config = dict(
    n_layer=10,
    d_model=640,
    n_head=5,
    n_kv_head=1,
    head_dim=128,
    d_mlp=1728,
    vocab_size=8192,
    activation='swiglu',
    norm='rmsnorm',
    norm_place='pre',
    norm_eps=1e-05,
    positions='rope',
    rope_base=3200.0,
    rope_fraction=1.0,
    qk_norm=True,
    attn_scale=0.0884,
    bias='none',
    tie_embeddings=False,
    parallel_block=False,
    init='normal',
    init_std_qkv=0.0167,
    init_std_o=0.00374,
    init_std_up=0.0167,
    init_std_down=0.00228,
    init_out_by_depth=True,
    optimizer='muon_variant',
    lr=0.00154,
    lr_mult_up=1.36,
    beta1=0.95,
    lr_head=0.00791,
    grad_clip=1.0,
    warmup_steps=30,
    schedule='wsd',
    decay_fraction=1.0,
    decay_shape='linear',
    final_lr_fraction=0.0,
    batch_tokens=65536,
    seq_len=2048,
    doc_mask=True,
    train_tokens=902600000,
    steps=13773,
    dataset='wikipedia_en',
)
MLP neurons of a small language model. Each row is named by its layer, matrix (gate and up: input weights) and neuron, and shows model dimensions 293-356. Each number is 128 + 32 x the weight over its row's rms, rounded and kept within 0 to 255. A neuron's up and down rows have the sign that makes its largest values positive.
A block is one neuron, or neurons of one layer that tend to fire together. Before each block is what it responds to, as a language model described it from the Wikipedia text at the highest values.

Description: Work and occupation words
L3.gate526 [ 87 214 128 127 101 162 104 168 145 119  98 112 120 199 176 104  71  97  95 116 170 164 108 152 126 104 146 152 115 101 145 132 113  71 142 146  95 123 128  82 181 102 158 123 125 106 120 126 145 118 144  60 115  87  99 128 164 102 145 136 127 150 144 117]
L3.up526 [145  60  90  94 109 113 134  96 110 114 162 150 115 118 130 143 151 151 136 122 150 164 127 139 102 118 122 100 129 116 139 158 110 130 134 144 108 192 128 110 144 138 105 105 161 154 120 113 178 131 103  84 132  77 140 109  93 113 134  76 100 139 134 137]
L3.gate894 [193 113 177 103 106 131 127 195 138 152  86 194 118 115 100 117 130 124 113 101 137 141 111 146  79 104  91 126 186 182 101 138 123  82 185  80 113 175 113 118 168 136  40 135 117 100 118  53 141 145 114 211 168  91 133 151 132 107 150 134 138 163 149 125]
L3.up894 [139 150  94 153  96 142 122  93 122 137 136  93 141 156 110 173 133 135 139 178 103  86  98 135  47 157  96 155 158 131 131 133 122  86 164 127 137 120 129 112 156 183 136 137 111 108 136  76 140 161 219 113 135  99 168 126 103  93 132 138 199 119 118  92]
L3.gate1553 [164  74  98 184 129 142 137 126 118 148 172  96 189 104 138 118  98 116 104 131 108 134 185 150 128 122 123 141 133  98 118 126 169  52 123 122  83 204  88 109 132  92 120  94 105 101  78 112 102 121  86 166  92 125 104 109 130 130 133 135  77 143 142 147]
L3.up1553 [143  71  99 127 142 149  96 123 116 166 158  97 207 143 150 219 140 234 120 145 149 137 110 155 158 157 171 164 200 119  77  79 140 106 142 104 164 115 117 142 166  94 108 124 126 185  99  94 103 150 142 138  63 126 115 146 150 148 140 184  71 193 123 157]
L3.gate1581 [134 123 138 164 142 109 122 156  80 141 101 154 128 130 139  71 118 194 172 128 160 172 176 142 124 149  91 118 137  91 180 166 147 114 179 147 121 109 129 123 160 121 100  81 139 126 111 139  74 126 161 131 214 177 159 102 121 135 117 157 107 170 115  85]
L3.up1581 [ 77  67 147 150  61 184 155  75  94 123  81 102 126  65 152 110 137 138 131 163 137  96  82 160  56 139 166 120 162 101 132 100 176  79 167 149  92  95 126 154  70  85 104 102  96 108 170 179 141  64 109 130  82 147 117 160 125 158 193 157 150 120 141 122]

Description: Sentence-opening adverbial endings
L3.gate247 [ 83 115 122 118 113  99 166 122  83 112 158 141 114 111 141  95 149 164 150 149 133 165 107  97 157  69 112  68 122 178 112 126  62 117 102 127 164 112 110 214 108 124 149 163 104 145 144 186  84 127 117 194  92 127 157 119 118  84 159 111 157 107 124 131]
L3.up247 [132 112 172  75 120 118 131 114 169 112 113 151 148 106  89 135 139 116 130  77 156 156 151 111 106 124 136  94 141 138 109 148 149 125 152 112 143  89  99 155 115 136 115 109 165  89  95 128 152 123 119  69 194  76 183  96 121 164  48 103 105 141 153 114]
L3.gate316 [ 96 108  94 135  84  98 159 135 168  99 162 140 144  77 118 116  78 148  62 171 105 176 150  84  13 109 123 165 143 108 162 176 149 145 120 154  82 135 137 110 133 100 142 144 120 102 103 171 106  94  77 111 179  95 142 106  75 178 161 114 194 120  90 114]
L3.up316 [ 87 108 169 147 180  99 149 190 125 155 167 126 139 119 211 138 179 146  64 122 134  98 120 113  94 115 157 179 120 205 110 155 145 148 156 137  83 125 130  93 116  95 119 142 188 162  97 166 168 121 107 117  86  85 106 115  89 146 131  99 123 162 108  99]
L3.gate680 [ 54 106 186  72 124 101  94 147 131 100 128 134 102  93 154 116 185 124  87  87 107 132 190  65 160 131  56 148 101 177 173 102  84 136  93 127 166 168 195 185 132 159  61 176 147 103  95  77 129  94  97 120 168 145 142 120 164 189 138 164 116 121 147 105]
L3.up680 [ 97 107 164 122 174 162  90 138 242 127  97 108 162  54 145 164 150 162 120  95  67 104 101  98 123 109  81 132 107 170  91 127 144 182 108 108 131 130 205 128 122 155  96 145 123 117  80  84 134  98 112 142 114 163 159 120 133 156 121 158 130 119 126 112]
L3.gate1576 [106 127 133  97 183 204 134 156 118  81 170 203  91 168 175 143 160 122 114 161 127  92 158 193 137 159 163 146 141 133 123  86  76 102 149 104 116 121  77 101 110 170 125 125 125 102 100 130 100 137  86 122 106  49 176 160 101 117 114 139 187 141 137 108]
L3.up1576 [132  98 118 131  85 106 138 156  64 153  98 153 146 112  85 171 132  88 105 166 143 173  89 140 132 128 110 181  86 187 139  94 105 141 178  93  90  88 112 126 172 141 165 185 105  73 178 121 108 117 144  95 176 169 191  83 115 145 126 144 141 149 109 172]

Description: Time-span units after numbers
L7.gate94 [119 115 129 182  90 122 117  96 105 191  85  95 100 152 144  90 191 102  97 142 160 154 137 125 131 128 103 124 158  29  81  80 125  65 101 141 136 154 128 135  79  69  88 128 113 145 118 170  88 128  98 106  81 102 146 159 123  83 126 114 166 153 119 166]
L7.up94 [162 131  74 130 144 134 128 123 144  98 151 132 165 146 116 158  69  81  79 151 135 155 151 148 107  88 182 130 118  99  97 102 109 165  81 103 138  95 137 131 110 158 110  99 128 205 144 120 126 147 138 151 138 141 139 125 144 193 124  87 123  80 142 114]
L7.gate201 [155  83  97 118  51 141 148  88 149 130 118 159  97 107 141 146 149 157 105 134 140 167 160 145 162 139 113 162  66 108 107 129 108 132 113 210 135 125 106 105 112 128  63 157 106 194 136 114 105 122  90 148 116 119 145 160 137 106 130 143 141 117  96 132]
L7.up201 [104  91  55 137 167 157 107 108 166 160 162 161 115 140 105 161 180 179 144 152  49 125 113 155 171 156 165 117 147 107  44  98  64 133 143  99 125  88 133 169 123 107 146 112 129 154 132 161 125 116 123 107 126 151  94 199  99 154 121 163 149 108 230 141]
L7.gate470 [145  39 121 109 156 136 131  89 138 117  73  98 105 129  65 163  98 102  87 142  96  79  58 123 114 128 136 132 162  41 191 130 134 178 156 168 108 139  90 130 115 113 108 114  85 152 131 190 103 140  92 153 196 131 124 166  69 133 102 127 171 110 112 118]
L7.up470 [131 147  80 138 130 143 125  97 171 147 115 152 105  96 186 105 114  99  84  94 110  86 157  74 112  96 118 174 152 141 130 122  77 197 145 181 187  93 145 108 130 184  87 133 125  86 133 115  91 120 118 122 142  98 123 158  72 154 102 135 131 134 100 183]
L7.gate1233 [135 155 104 185 129 105 144 135 124 147 154 132 118 142  64 126 133 158 102 145  77 143 169 158  52  68 167 169 101 133 101  88 109 122 149  94 133 141 125  98 177 116 151 153 140 190 120  88  49 200 162 125  73  95 140  98  96 155  98 129 113  59  89 130]
L7.up1233 [171 149  94 158 131 147  98  97 138 206 130  82 105 131 105  88 147 140 129 130 139 139 166  98 121 118 132 100 153 118 118 155 115 135 105 137 101  77 122 192 103 143 155 104 145 128 101 206  95 132 121 103  68  99 102 141  70  94 109 143 216  95 121 202]

Description: Time-span nouns
L2.gate1101 [110 155  65 137 141 124  99 119 155 162 120 139 133 154 138 159  73 151 194 170  96 137 157 100  67 184 123 166 151 174  95 114 159 101 180 106 164 156 170  85 138  88 115 149 168 153 117 152 150  67 147 120 108  66 138 153 114 125 147 174 112 131  27 154]
L2.up1101 [ 87 179 163 157 192 160 112 125 140 193 115  93 150 156 173 124  95 144 125 171 158 116 148  98 118 155 106 171 206 157 108  96 146 155 155 137 131  98 126  98 148  64 113  97 159 178  98  74 145 151  50 124  94 106 150 104 153 123 146 152 113 142 119  92]